Part of a small language model's weights.
Architecture: LayerNorm before each block, rotary positions, tied embeddings, attention and MLP in parallel.
MLP neurons of a small language model. Each row is named by its layer, matrix (down: output weights) and neuron, and shows model dimensions 128-255. Each number is 128 + 32 x the weight over its row's rms, rounded and kept within 0 to 255.
A block is one neuron, or neurons of one layer that tend to fire together. Before each block is what it responds to, as a language model described it from the Wikipedia text at the highest values.

Responds to: Country/nationality word endings. Final suffix pieces completing country, nationality or place names split into subwords, e.g. Turk-ish, Belg-ian, Fin-land, Serb-ia; weaker for other word endings like west-ern, multip-le.
L3.down5 [140 128 142 100 126 119 191 171 109 165  78 103 107 116 111 116 126 168 103 121 117 205 115  93  64  68 110 157  59  72 117 115 127 121 106 159  75 147 112 128  95 106  98 123 102 123 115  55 132 154 116 135  92  79  60 112 144 185  61 132 122 149 145  96 165 116 124 176 100 112 136 131 121 144 129 110 122 105 139 118 137 117  76  81  96  96 114 142  95 107 150 136 153  66 114 129 168 112  52 143  95 102 118  99 140 140  91 101 103 152 131 117 140 140  93  66 128 116 126  93 135 128 113 147 160  47 109 101]
L3.down174 [107 164 167 121 143 121 104 197 109 107 116 139 118 136  57 121 117 134 131 108 136 111 127  93 121 128 121 120 155  83 163 136 101 151 171 136 137  65 206 164 134 124 116  97 127 189 151 124 125 125 122  99 122 158 132 155  56 139  72 185 194 173 124 147 117 125 157 168  19 135 144  98 148  61 115  87 101 168 163 121 192 169 120 148  95 120 128 184 168  83 135 158 128 123 166 141 138 161 145 153  50 141  85 146  72 121 137 140  73 128 104 144 160 118  77 100 173  86 149  72 191 169 159 107  80 134 144 126]
L3.down796 [140  95 150 121 162 110 143 144 181 114 139 122  57 115 171 117 150 109 130 128 104  80 116 145 187 124 127 174 153 151  72  96  73 171 108 201 105 152 151 149 153 138 135 162 144 141 145 128 139 178 108  85 123 137  51 149 108 145 159 147 197 113 119 175 209 164 105  80 123 133 155 124  67 142 196 137 140 128  99 103 110 103 114 148  94  89  97 129 106 159 108 100  72 116 105 110  99 134 104 172 123 152 113 126  70  85 116 199 122 160  88 105  94 147  62  99 128  89 116 142 145 106 174 153  98 111 118 175]
L3.down826 [174 200 131  97 158 128 136 183  95 187  95 108  75 154 179 111 179 143 113 117 155 130 133 170 135 111 169 119 173 113  93 124  78  95 147  80 124  96 151 148 121 101 180 112 132 204 123  83 191 152 127 174 155  42  90 139 169 101 115 174 122 112 153 106 172  79 109 154 120  98 121 153 100 173 146 111 120 122  59  94 185  89 102 171 134  37 160 123  88 162 101 109 120 179 112  74 174 133 148  83 141 126 152 145 164 141 128  81 156 132 149  98 124 131 117 151  78 172 169 128 131 146 211 106 108 115 134 126]
L3.down902 [204 160 125 138 153  97  83 140 122 161 102  68 135 116 138 113 146  76 155 136 129 135  72 149 114 158 119  81 156 148  96 102 161 114  90 121 185  53  90 108 113 128  99  92 155 170 106  74 157  84 144 175 112 112  65  87  82 129 123 151 144 120 178 142 120 122  76 183  87 121 106 192 123 155 129  89 155 139  96  99  53  90 135 122 117 161 103 129 141 140 122 134 127 140 124 109 162 145 192 170 126 106 132 135 187  92 102  79 101 109 140  77 173  74  74 127 120 148 177 139 145 110 132 143 135 116 129 108]
L3.down909 [186 140 120 152 116 159 139 165 142 172 168  96 137 166 162 156  61 101 122 165 109 123  88 152 118 103  81 116 161 105 102 143 132 130 153  69 173 109 119  69 146 124  97 104 167 192  46  89 170 142 110 174 140 148 137 146 112 126 110 157 127 110 125 135  93 120  72 150 101  51 139 201 108  63 132 105  89 156 148 157 116 155 168 146 118  96 161 140 131 125 118 118 136 171 164 166 122 153 128 116 118 135 108 136 133  92 122 142 127 125 155 125 147 125 132 145 150 125 162 125  97 133 127  91 118  95 140 133]
L3.down1290 [ 91  97 126  58 135 139 162 168 136 139  79 101 194 105 125 149 188 168  89  69 124 149 124 116 160 120 116 110 148  93 149 155 206 110 118 111 165 127 164  96 124  95 118 130 178 145 112 120 153 123  53 144 190 124  78 108 131 140  88 106 149 109 170 153 101  91 110 117 173 149 123 130 108 135 113 124 134 191 119  90 161  89 106 111 109  92 104  75 174 151 103 108 121 141 125 118  92 155  77 158 101 160 164 165 157 145 171 206 151 152  72  99  99 127 118 125 139 191  98 105 135 154  66 157 150 130 149  98]
L3.down1411 [150 123 107 160 132 143 138 126 177 121 116  86 144 104 133 161 120 116 170 131 155 162 141 113 112 144 104 171 164 170 115 180 163 137 193 133 138  76 125 114 113  97 160  99 167 127 112 109 107 140  89 156 124 164 130 142 150 191 120  68 111 128 142 137  95 146 104  86  94 131  94 114 121 149 113 135 128 104  92 163 127 107 139 128 129  96 131 129 152 108 177 118 160 168 165 188 139 113 120  60 184 138 137 160 140 103 118 138 108 136 126 166 157 104 158  59  86 113 147 129  77 186 135 128 176 108 138  95]

Responds to: Year start after month. The first digit or space starting the year right after a month name in a date, e.g. On 24 May 2017, 13 May 1959; weaker on mid-word pieces like Joaquin, Fairleigh.
L5.down874 [141 122 146 139 112 139 142 172  91 112 149 112 121  91 117  87 115 106 108 114 149 188 151 142  96 131 177 162 158 106 125  96  94 152 100 111 150  81 123 130 122  90 141 101 164 128 132 163  94  55 104  96  94  93 145 158  60  85 114 117 117 115 104 168 153  72 127 150  86 106 120 193  83  81 142 141 128 136 174 118 130 139 136 147 156  63  74 174 141 117 130  84 151 125  93 176 139 133  99 146 134 144 163  88 146 119  68  80  86 143  90  92 122 165 131 101 159 143 148 114 115 147  50  83 121 103 121 137]

Responds to: Partitive "of" after quantifiers. The word "of" after quantity words like one, some, most, as in one of the best or most of that time; also scattered mid-word fragments.
L3.down52 [ 97 132 152 175 119 123 127  70 145 156 117  95 141  31 148 108  80  89 134 131 113  94 122 103  75 113 147  63 157 107  96 128 215 115  80 150 129 115 101 160 131 184 133 153 129 139 123 150 173 200 145 155 152 128 106 151 120 119  55 100  94 117 116 101 109 147 138 123 105 113 156 134 106 156 112 138 164 131  68 123 157  89 136 113 121 100 137 188 153 134 146 202  99 133 132  63 171 137 130 111 117 174 162 141 127 158 154 127  81 127 122 173  66 100 159 129 124 112 120  99 121 114 184 122 150 129 176  61]
L3.down392 [154 112  84 125 198 136 113  91 128 121 145 109 136 174 141 138  91 115 211  65 123  80 153 136  75 129 186 137 132 118 106 128 125 170 140 172  99 139 114 158  65 109 124  95  94 166  95 124  72 103 160 140 109 133 173 163  93 175 118 115 130 107  74 136  76 191 105 166 117 134 107 182 104 149 156 114 112 170  98 145  95 100 148 105 137  92 213 104  97 140 139 157 161 164 151 119 155 126 147 129 147 144 156 182 166 101 100  75 210 132 130 110 131 117 126 199  85  55 149 136 164 100 152 112 114 109 147 103]
L3.down569 [ 65 158 153 140 139 214 145 112  78 161 109 132 148 156  85 146 147  76 149 131  53 187 152 120 128 120 132 103 149 142 140  75 115 148 139 101 125 103  87 132 111 135 143 111 166 118 162 143 165 125 132 138 106 144 113 171 128 132 100 142 144 168  93 155 132 106 177  94 146 176 124  80 159 225 125  88 133 150 109 124 176  51 123 121  95 187 154 106 127 157 167 156  88 124 117 121  71 130 156 128  82 100 159 139 111 115 170  74 113 139 129 138 119 184 148 109  80 117 121 109  82 111 114 139 123 178 155 215]
L3.down653 [170 119  97 141 102 138 126 122 134 136 186 159 158 127 108 154 145 102 116 157 135 119 117 145  95  74 125 128 148  87 157 143 122 174 113 143  86 148 183 121 200 132  86 180 115 149 160 131 130  94 135  73 104  93 152 133 119 136 149 169  92 209 113 105 146 129 169 154 161 163 134 118 121 144 179 151 153  92 152 175 119 130 141 129  98 121 106 152 137 214 116 143 146 118 137 129 159 157  81  82 162  52 205 168 203  79  82  96 135 126 160 145 146 104 133 108 103 122 113  90 104 107 127 140  95 143 158  83]
L3.down1012 [185  99 151 154 144  97 108  80 109 107 101 129 206 129 161  53 116 157 149 129 136  72 173 178 107 143 155  67 150 191 163 176 141 153 156 101 101 157  78 159 155 139 135 155 136 150 120 107 124  73 101  94 104 130 191 130 129 131  58 148  95 137 143 135 128 153 101 132 123 138 128  99 116 133 170 121 148 113 113 148 178 101 163  97 113 135 146 132 130 144  91 161  96  84 130  90 165 221 132 164  95 108 152 232 142 121 155  84 109 116  61 151  65  64 135 140 111 126 137 145 161 152 126 168 117  67 110  83]
L3.down1222 [145 136 163 151 120 105  97 101 182 194 141 127 146 150  80 129 149 135  94 199 104 170 104 162 150 172 171  67 167 109 176 115 100 179 117  66 116 132 150  65 128 116  87 127 135 107 148 131 135 189 105 123 103  93 149 125 144 188 108  93 127 126 154  62  91 171  58 128 117 180  90 150  95 172 107 163 162 160 153 148 102 101 132 119 157  79 137 125 130 106 116 112  83 141 109 110 120 111 137 105 145 140 124 174 155 136 156 151 166 178 134 104 110 131 159 159 103  70  84 148  99 121 153 176 152 177 159 130]
L3.down1354 [136 110 136  84 115 167 130 119 179  95 123  86  76 143 115 128 220 138 130 135 137  84 209  48 162 102 173 134 142 129 151 148 136 163 126 105 141 142  92 170 156 123 136 130 153  98 146 124 123 151 128 107  99  80 173 156 132 140  82 174 102 127 164 140 174 126  93 119 191 134 168 158 100 150 112 136 160  77  86  80 147  79 163 104 103 111  97 135  98 164 181 133  85 108 118 120 128 153 127  96 125 154 123 168 137 136 109 155  95  99 131 106 108 116 166 127  55 115 124 119 136  98 132  70 137 178 140 121]
L3.down1438 [159 184 149 105 157  70 100  95 147 131 130 137 188 100  71  88 101 127 133 115 155 143 127 111 133 120 128  77 134 139 126 134 115 161  95  65 115  67  86 102 164 195 137 111 218  95  98 142 110 133 146 133 154 152 131 139  77 146 165 148 104 133 113 150 162 152 126 133 143 116 164 124 169 132 158 120 125 127 116 149 158  97 152 149 113 162 193 108 165 198 162 111 132 134  49 117 155 119 136 111 154 166  71 134 138 135 168 151  61 125 176 167 131 163 154 149  91 123 190  94  94  84 110 120 124 134 139 120]

Responds to: Space before year numbers. The space token right after "in" or a month name where a year or day number follows, as in "In June 2023" or "on February 13", plus rare word-piece fragments.
L3.down67 [115 139 164  88 112 157 115 103 148  75 109 158 137 170  63 141 146 126 165 101 175 133 116 103  86 135 101 145  89 101 152  97 101 120 122  96 139 151  91 116 144  92 158 135 162 135 134  86 141 117 143 143 147 107  96 137 196 139 140 144 104 132 158 174  91 104 130  99 169 111  80 102 108 120 125 167  80  89 150 109 107  89 123 127 121 155 139  67 150 157 124 128 100 104 118 137 129 122 124 190 165 183  89  75 143  78 113 122 157 120 106 145 120 142 129 171 144 103 138 174 123 114 144 130 157 145  89  40]
L3.down99 [124  69 146  88 143 129  94  80 141 102  91  75 134 112 142 131 104 167 153  89 119 188 127 128 130 170  57 113 142 130 118  97 136  76  94 198 132 163 113 138 172 101 146 132 133 150  96 110  72 127 100 134 160 175 107 125  96 132 161 134  41 160 122 133 126 123 130 151 140 185 105 123 110 168 179 159 168 123  99  51 117 143 129 109  25  50 128 133 205 113 125 144 104 164 140 180 121 126 162 126  77 124 108  82 134 118 149  86 111 114 160 165  63 131 130 105 168  94 111 120 139 144 163 136  73  81  96 151]
L3.down145 [101 131  82  90 147 126 118 113  46 130 113 119 121  99 162 108 123 129  69 140 145 137 113 137 161 112 166 168 140 104  84  75 149 104  86 151 164 146 160 126  74 157 103 126 109 101  93 191  50  73 172  81  56 167 169 189 193 223  97 157  99 156 101 181 101 108 133 100 167 113 153 111 146  92 116 175 110 101 122 107 172 126 113 140  96 115 106 142 103 166 109  97 112 134 112 134  90 154 130 188  82 163 167 143 110 129 122  48 158 144  92 165 110 159 143 132 164 127 160 227 161  97  69 148 159 106 165 158]
L3.down244 [ 95 157 180 147  81 116 113 119 174  77 194 182  94  93 174 148 157 133 192  97 197 217 167 155 160  58 135  69 132 167 114 129 159 152 152 169 117  94 133 140 133 146 113 103 160  70 116 122 101 156 184  60 137 154  77 122  66 100 116  75 166 178 115 164  93 143  83 143 160 190  99 122 163 119 112 118 106  90 157 127 139 126 124 123 129 156 178  72  69 114  50 119 148 145 112 132  65 161 112 161  83 107 141 118 131  85 158 118 158 107 128  94 122 125 150 113 142 183  88 146 149 100 110  93 136 109 100 124]
L3.down631 [140 104 108  71 205 105 126 166  67 177  92 117 133 194 144 149 110 139 149 112  81 181 129 170 106  75 173  85 139 139 132 113 103 165 106  98 134  91 149  75 182  81 119 124 129 179 139 144 147 131  90 124 157 170 152 107 128 135 122 147 147 124 151 142 125 143  48 181  99 146 128 124 128 133 150 156 114 124 111 102 112 157  85 107 146 131 180 124 121 169 107  77 149 138 111 119 127 157 218  93 179 137 172  94 108 159  86 185 118 131  91 141 150 107 101 139 163 125  83 181 119 134 115  76 127 180 128 147]
L3.down973 [178 150  92 123 109 142 104 144 140 131  84 123  79 174 185 152 108 136 133 193 149 114 106 109  80  99 143 136 107 103 170  96 188 100  75 105 156  81 112 182 153 188 121 130  34 111 105 148  68 128 113 132  89 146 185 174 147  95 145 187 104 123 169 128  80 153 127 109 122 158 185 128 110 126 113 149 150  87 138 125 154 154 173 106 135 154 115 159 166 129 135 147 158 128 111 125 132 125  83 168 159 169 160 149  53  89 175 194 156 218 119 100 135  93 100 161  76 137 111 104 137 108 164 121 153 144  93 110]
L3.down1273 [106 147 108 146 159 143 184 157 103 138 130 144  93 169 149 132 127 168 108  54 141 144  70 127 131 115 201 126  86  99 126 126  53 110 172 147  73 167 178  93 180 146 179 104 197 160 122 138 107 213 126 140 157 157 205 143 162 134 138 180 142  98 168  93 124 143 152 142  97 147 120 148 122 182 154  97 121 106  71 151 142 110 186 131 177 166 176 140 170 136  91 118 173 102 138 110 159 105 161  85 158 110 170 159 130 135 145 104 143 150 129 125 109  78 166 138 133 155 127 112 161 104 178 185  84 123 145 103]
L3.down1474 [111 104 141 173 121 112  63 135  94 157 122  93 136 185 141 142 126 128 145 170 101 135 138  51 119 126 107 101 119 101  78  84 104 178 126 110 107 177  87  78 111 160 165  98  98 175  89 103 133 145  95 186 130 110 103 147 115 129 133 143 150 138 129 133  91 132 139 123 152  84 171 147 151 173 162 173 101 144 117 156 101 129 167 148 119 136  76 167  99 147  94 143 134 143 110 131 134 196 128 142 122 143 174 156 144  81 139 119 186 122 143 140 137 185  52 125 133 149 169 114 190 184 147 129 141 180 116 119]

Responds to: Number and table-cell onsets. Spaces and leading digits that open a year or number, as in 27, 1905, January 1920, Hot 100; also pipes and headers in wiki tables.
L6.down169 [101  93 182 118 127 102  79  66 137 118  80  54 171 106  71 107 126  87 134 139 156 126 132 112 151  77 166 114 111 166 214 130 180  92 108 150  93 130 195 135 149  99 146 127  92 177 147  81 128 122 186  97 104 107 118 162  94 165 136 134 119  97 124 139 153 147 170 134 122  93 159 120 122 140 138 107  98 142 128 157 150 124 141 123 128 144 101 189 124  77  87 127 181  90 139 156 134  79 144 116 161 143 116  97 149 130 121  52 120 147 112 136  98 125 107 139 123 120 143  75 121 110  68 116  87 118 138 165]
L6.down419 [ 89 142 129 148 169 148 197 141 149 111 127 129 141 173 164 100 133 152 181 137  92 116 166 149 120 154 204 185 211 163 125 138 100  76  96 121 134 175 140 136 133  97  98 126 165  95 138 142  98 125 158 101 123 114 136  62  94 162 127 124 101 119 142  87  88 111 113 119 122 103 135 113 131 151 148 107  65 214 152 200 104  81 160  91 141 126  95 129 124  93 147  87  95 137 118 185 154 194 107  85 162 146 114 190  99 125 116 115 121  96 148  85  97 168 143 165 129 150 130 117 138 120 123 114 178 127 176 102]
L6.down420 [135  84 125 140 113 121 137 122 129  90 160 156 192 105  45 161 130 121 177 120  76 122  72 155 157  76 109  66  67 143 155 113 167 151 134 193 197 152 101  53 156 105 130 124 152 161  96 125  87 116 181 117 125 114 161  83 133 143  99 156 122  60 174 161 160 169  94  72 100 174  97 124 142 146 129 105 115 158 176 174 157 106 177  97 127  90 122 135 163 133  75 128 111 168 153 124 137 139 132 113 148 159 138 112 130 190 118 106 157 125 120 153 119 129 100 133  87  94  62  98  50 124  62 186  65 136 116 134]
L6.down504 [172 193 161 112 138 104 147 123 165 113  63 143  92 121  61  94  97 132 102 115  71  65 177 184 156  95 142 182 120 160 144 171 111 164 180 141 169 101 150 118 157 122 145 112 137 117 183  97 150 104 127  94 150 153 162 135 115 104 108  93 120 155  81 118 130 186  70 106  96 172 167 125  81 127 160 100 155 116  98 183  85 130  83 156 163 127 119 103 175 101 142 118 132  94 147 170 110 104 156 118  98 142 176 115 195  87 105 101  89 125 171 116  97 121 131 148 174 127 162 124 137 134 123 170 105 125  59 172]
L6.down543 [125 167  90  97  91 112 131  94 129 126 164 113 104  94 205 150 179  57 136 149 155 155 136 129  91 159  70  61  86 138 177  69  96 161 198 120 117  97 120 152 117  74  82  80 105 111 134 157 183 119 156 100 172 124 125 110 101  96 129 136 110 116 117 107 121 152  73  97  93 123 116  96 170  95 121 147 101 120 117 176  79 116 154  46 108 104 132 186 145 150 139 134 196 121 151 145 110 101 130 126 131 116 162  99  95 112 165 120 108 168 114  71  98 147  93 129 160 167 204 163 150 127 151 132 127 106  18 191]
L6.down1026 [ 94 116 131  86 125 116 161  97 155 157 176 142 119 150 121 202 116 109 108  91 140 146  45 125 175 206 143 109  65  78 134 107 159  97 174 176 118 133  95 100 162 139 111 183 198 124 136 142 145 130 167 105 151 122  96  96  74 129 157 149 183 131 124 112 131 103 134 166  99  99 136 100 118 160  95  92 105 186 178 114 148 131 111 158 133 161 166 143 136 121 210 127 126  86  94 177 134 102  96 181  95  96 114 111 111 103 126  70 112 111  89  89 122  88 165 117 129  95 144 148 116 144 136 164 104 169 114 176]
L6.down1221 [104 137 134 162  93  87 124 162 162 167 122 147 123 121 158 157 104 121 162  98  95 125 141 165  77 124  91 180  88 127  85 113 127  83 118 174 100 156 179 112 161 118 144 151 113 120 151 148 135  93 138 163 137 181  82 144  59 127 123 141 102 144 109  82 123 112 129 106  89 104 150 134 125 128 115 172 177 107  80 107 102  96 191 134 133  81 177 101 138 134 136 170 112 197 166 177 129 129  75 109 100 117 130 145 133 136 166  95  89 133 129 104 142 144 144 113  78 122 123 123 179 159 138 123 120 140 150 155]
L6.down1456 [177  55  97  95 120 135 131 101 116 116 113  95  98 109 119 125 117 115 185 165 161 138 149  97  90 168 174 105 150 155  85 138 188  72 113 103 102 154 155 108  93 121 175 183 182  82  46 106 124 105 171 105 191 191 110 143 128 131 112 165 129 131 148  77 161  96 156  67 119 147 103  84 140  95  85 116 109 120 151 159 134  82 172 178 130 121 113  81 169 164  70 144 112 132 137 180 136 143 132 101 102  68  88 161 150 154 119 133 161 149 118  73 136 166 130 104 103 174 126 135  92  96 172 166  78  85  98 133]

Responds to: Nationality suffix endings. Final word-piece completing a nationality, demonym or place name, such as Pakist|ani, Filip|ino, Burm|ese, Brazil|ian, Nep|al; occasionally commas or table pipes.
L5.down34 [203 118 149  92 127 163 129 169 115 120 187 161 143 153 167 172 176 140  86 113 118 108 143 176 118 139  66 224  90 180  86 157 195  70  88 100 113  95  56  87  67 159 101 132 164 144 161  92 196  74 135 100 166  98  99 110 118 131 101  91 178 124 156 174 131 168 139 114 166 106 154 149 153 171  89 111 180 194 110 117 117 105 118 142 157  90 130 120 168 133 137 123 129  86 133  88 132 179 151 144 145 117 158 141 167 102 134 127 185 123 170 106 126 104 104 180 118 212 124 116 134 154 185 127 209  64 111 101]

Responds to: Nationality adjective suffixes. Suffix pieces completing nationality or group adjectives after a split stem, such as Belarus-ian, Pol-ish, Sy-rian, Cypri-ot; weaker on digits and mid-word fragments.
L6.down34 [133 107 134 119  83 118 113 194  97 183 157  72 133 158  90 107 107 117  98 119  99 126 154  59 120  90 150 152  91 155 155 117 149 125  74 139 137  93 101 139 181 180 131  85  80  93 175 108 163 145 109  98 184 169 175 197  89 137 126 134 111 165  97 150 146 151 128 176  79 111  79 118 148  85 106 106 109 175 111 105  83 106 143 154 124 154  83 185  98  61 114 158  77 171  98  99 116 134  68 113 125 107 152 185  95 146 125 108 131 111 118 140 124 124 152 139 166 115 137  70 109 115 121  83 109  96 155 119]
L6.down49 [146 149 120  93  74 200 134 110 147  60 108  84 176  91 177 155 148 157  92 114 110 100 119 142 124 123 115 198 150 129 155 146 101 146 105 112 126 187 102 124 147 139 154 154 152 183 131 104  44 156 168 146 132 122  96 113 138 154  97 114 106 154 171 107 107 132  87 154  95 120 170 180 110 129 117  88 158  60 194 165 160 184 100  92 111 110 133 131 176 134 151 195 162 202 146  94 113  94 103 137 135 116 141 123 129 102  93  85  92 160 167 135 156  89 142  72 149 119 135 143 141  80 154  81 135 131 162  33]
L6.down136 [147  88 172 110  72 108 127 131 112 187 124 134 147 141  88  88 125 103 103 126  77 142 114 148 168 105  98 139 136 150  85 121  90 116  70 143 209  94 101 149 121 138 173 145 107  85 178 106 124 127 148 174 151 127 105 127 133 163 109  92 106 138  65 104 196  79  96 135 132 122 153 123 164 117 130  88 128  86 148 108  65 167  79  59 144 142 114  66 160 114 122  58  72 139 103 126 131 116 113  88 152 143 126 109 158  94 176 156  91 155 155 142 164 116 128 125 117 147  65 116 122 131  88 102 128 140 188 129]
L6.down402 [122  75 135 190 158 113 109 121  79 128 114 178 133 144 151 161 163 194 146  98 112 143 182 133 162 161  99 159 124  93 121  84 111 132 106 126 150  78 107 145 161  96 113 124  89 239 140 134 168 139 164 102 132 140 175 174 107 106 105 140 111  67 199 119 142 117 148  98 115 153 115 124 116  87 105 110 168 146 159 134  72 120 167 196 146  78  84 136 127 113  78  83 122 167 117 129 123  96 124 163 142 118 125 119  86 158 108 169 123 117 150  99  94 183 103 153 117 159 102 107  83 110  76 101 131 183 180 109]
L6.down1047 [160 132 163 113 204 161 149 184 156 122 148 123 167 129 146 174 158 209 153  82 134  88  97 124 161 123 130 140 156 158 206 116  75 116 133 111  87 193 122 124 122 145 127  98  92 175  80 157 105 142 132 188 156 193  93  62 134 160 186  87 158 141 177 137 142 103 125 148 122  58 176 159 134 138 141 123 110 149 118 146 133 132  89 152 187  96 126 134  99 147 194 103 134 127 102 115 117 113 117  96 142 124  77 153 165  98  91  71 124 154 140 136 174 151 181 175  95 121 115 127  88  65 137 113  86  82 105 154]
L6.down1070 [111 126 144 135  99 144 115 129 132 153 158  92 156 126 137  84 102 114 155 130 139 112  77 112 133 110 100  73 112 139 143 111  97 108  98 148 100 131 178  92 133 128 145 141 137 175 104 111 105 140 160 101 160 209 129 200 123 139 159 122 108 154  67  60 156 200 150  99 138 162  36 188 120 111 133 116 121 125 147 108 119 191 137 145  91  75  83 150 122 128  98 124 104 129  87 127 127 208 199 133 107  71 151 201  58 123  91 142 129 134 166 195 164  67 159 126 154 112 110 131 119 138  73 103 116 116  93 119]
L6.down1151 [170 177 156  81 130 151  76 199 101 129 175 122 165  76 107 173 133 132  70 142 124 140 182 122 116 145 200 161  93 111 219  72 147 114 129 162 130 171 107  93 116 139 157 121 134 118 121 136 144 155 165 109 180  83 139 113 131 101  95  68 147 115 130 161  93 105 115 147 130 137 133 179 159 152 194 123 117 121 146 118 140  86 143 167 151 174 143 184 155 180 140 161 166 132 109 146 158 140  59 134 176  31 134  86 128 131  97 159 178 118 120  80  92  89 162 149  84 102 118 121 101 111 110  99  96 109 135 110]
L6.down1336 [167 110 206  16  73 109 157 152  93 145 211 100  65  98 132  89 174  70 120  42 113 160 162 121  86 161 166 121 118 142 107 148 131  84 160 126 140 159 130 126  61  76 174 105 173 159  96 164 160 163 131 155 140 111 110 152  69 139 168  91 170  86 106  87 156 117 162  74 193 102 158  86  98 133 128 136  98 110 134 128  94 125 171 149 147 157 116 140 140  68 109 149 171  86 122  83 133 108  48 153  92 154 148 164 107 117 147 122 154 126 154 116 134 153 131 168 107 168  81 168 106 119 117 118 103  62 117  64]

Responds to: Sports stats table separators. Column separators (|, ;) right after a number in sports statistics tables, especially after goals-for or runs columns, e.g. 18 |, 2;.
L6.down40 [100 175 135 150 133 115 100  90 117 137 145 158  93  72  48 112 151 126  97  88  84 134 108 159 127 131 113 174 111 140 115 113 111 128 172 139 157 135 120 140 153 158 151 136 182 128  94  91  97 143 136 130 123 101 165 147 145 149 105 148 173 136  84  72 109 145  83 158 167  76 103 151 153  69 119 144 114 111  97  79 142 185 146  50 132 146 135  80  92  98 119 112 124 129 108 171 136 152 164 141 146 149 127 118  70 168 122  72  91 142 164 198 136 135 164 116 166 131 101 138  80 102 163 204 113 157 174 147]
L6.down105 [154 148 140 139 118  98 121 151 177 207 124 148 125 125 171  93  69 107  58 144 138 113 139  67 121 152 148 150 141 193  96 127 151 206 117 137  82 163 143  93 142 144 101 127  79 159 173 155 128 148  78  90 129 136 137 112 100 145  55 167 131 115 174  87 182  94 146  95 182 138  79  85 135 125  88  96  94 137 113 124  57 100 199 141 181 153 116 144 166 128  72 164 174 130 122 105 155 160 180 181 168  69 124 156 160  98  98 184 109 140  81 142 183 126 128 158 161 106 148 101  93 141 106 119 133 125 154  72]
L6.down273 [ 93  72 140 103 140 132  57 170  78  99 155 103 135 133 111  76 113  48 157 136 113 105 105 129 127  91 131 105  78 149 171 154 144 126 101 127 109 137 123 175  86 153 117 118 155 101 130 127 146 124 112 192 106 142  90 112 136  86  67 153 187 126 122 157  95 176 127  96 150  79 131  93 193 143 129  96 106 131 141 116 136 117  62 106  75  87 154  98 143 166 103  36 131 115 137  99 134 146 125 111  97 119 101  96  70 107  97 101  90 180  95 121 114 101 136 169 134 163 139 123 112 114 145 131  71 147 130 178]
L6.down344 [158 107  48  72 146 152 118 118 156 131 166 156 124 131 123 152 173 147 140  27  84  77 113 124 143  90 188  85 167 115  94 158  72 125 142 135 172 164 202 131  97 107 136 109  97 194 132 131 102  98 190 102 140 116 159 163 123 119 114 145 150  79 149 134 111 148 123  88  77 129 151 171  83 141 108  94  92 163 151 121 160 136 175 164 101  93 111 136 179 133 119 123  88  48 143 106 190 112 146  87 123 140 104 127  79 170 183 127 164 129 156  99  92 186  48  67 158 118 144 128 146  61 158 122 137  79 154 131]
L6.down548 [134 100 103 112 101 125 160  92 124 164  81 154 121 113 105 108 105 121 136 106 140 174 134 181 149 113 127 170 150 164 200 159 106 154 101 141  73 149 170 126 145 120 178 113  90 130 139  99  87  94 157 125 131 158  77 106 143  81 158 165 108 114 105 119 136 140 109  86 180 156 139 108 139 104 170 109 130 173 139 125 141 109  93 120 166 145 154 148 150 132 156  86 133 170 160 148  70 178 181 136 114 127 154 133 138 140 200  73 163 114 156 154 139 183 116  95 168 106 104 137 132 149 131 100 126 164 172 149]
L6.down746 [ 91 125 148 132 105 108 134 180 174 131  98 122 129 170 188  84 183 174 143 133 179  97 122 121  98  91 157 188 114  81 114 179 148 154  85 139 113 173 153 144  88 105 114 149 203 150 103 139 137 106 138 120 116  60 142 130  82 177 156 208  85  90 111 112 170 126 153 160 167 147  92 122  77 145  99  75 100 198 143 123 136 115 148 133 146 103  93  92 129 114  40 132 137 145 152 161 110 123 173 121 128 135 100 166 165  82 134  88 176 142 179  97 151 141  97 110 134  95 120 143 104  98  97 122 142 160  81 169]
L6.down757 [106  84 122 121  96 134  41  95 113 125  99 167 124 114 148 151 142 160 146  83 138  80 155 140 144 130 170 108 147 182 109 117 170  83  63 110 139 100  88 114 103 115 204 107 110  98  67 158  76 130 175 154 118 167  71 135  86 141 197 159 153  62 142 103  69 165 140 197 163 139 131 172  52  97 169 126 150 112 107 135 125 127 128 169 142 117 116 148 166 149 141  57  99 111 131 137 188 158  84 110 116 108  78 147 119  87 154  70 214 129 108 139 113 120 139 133 163 151 177 104 131 143 165  73 143 133 183 142]
L6.down1352 [186 183 167 137 119 143 124 156 161 156 166 143 124 102 123 110 115 132 176 127 131  83 120 115 131 107 129 110 128 197 139 147 112 172 125 117 140 134 144 124 173 138  98 142  95 113 144 105 141 178 109 121 123 129 176 123 175 137 164 106 110 145 124 147 107 182 110 151  98 144 165 125  63 112  97 171 105  70  82  94 121 102 174 117  98 179 111 137 159  88 124 143 154  89 164 104  75 166 111 146 112 150 107  98 150 120  94 112  82 148 106  88 186  90  51  86 106 141  85 143 161 128 102 118 124 146 138  95]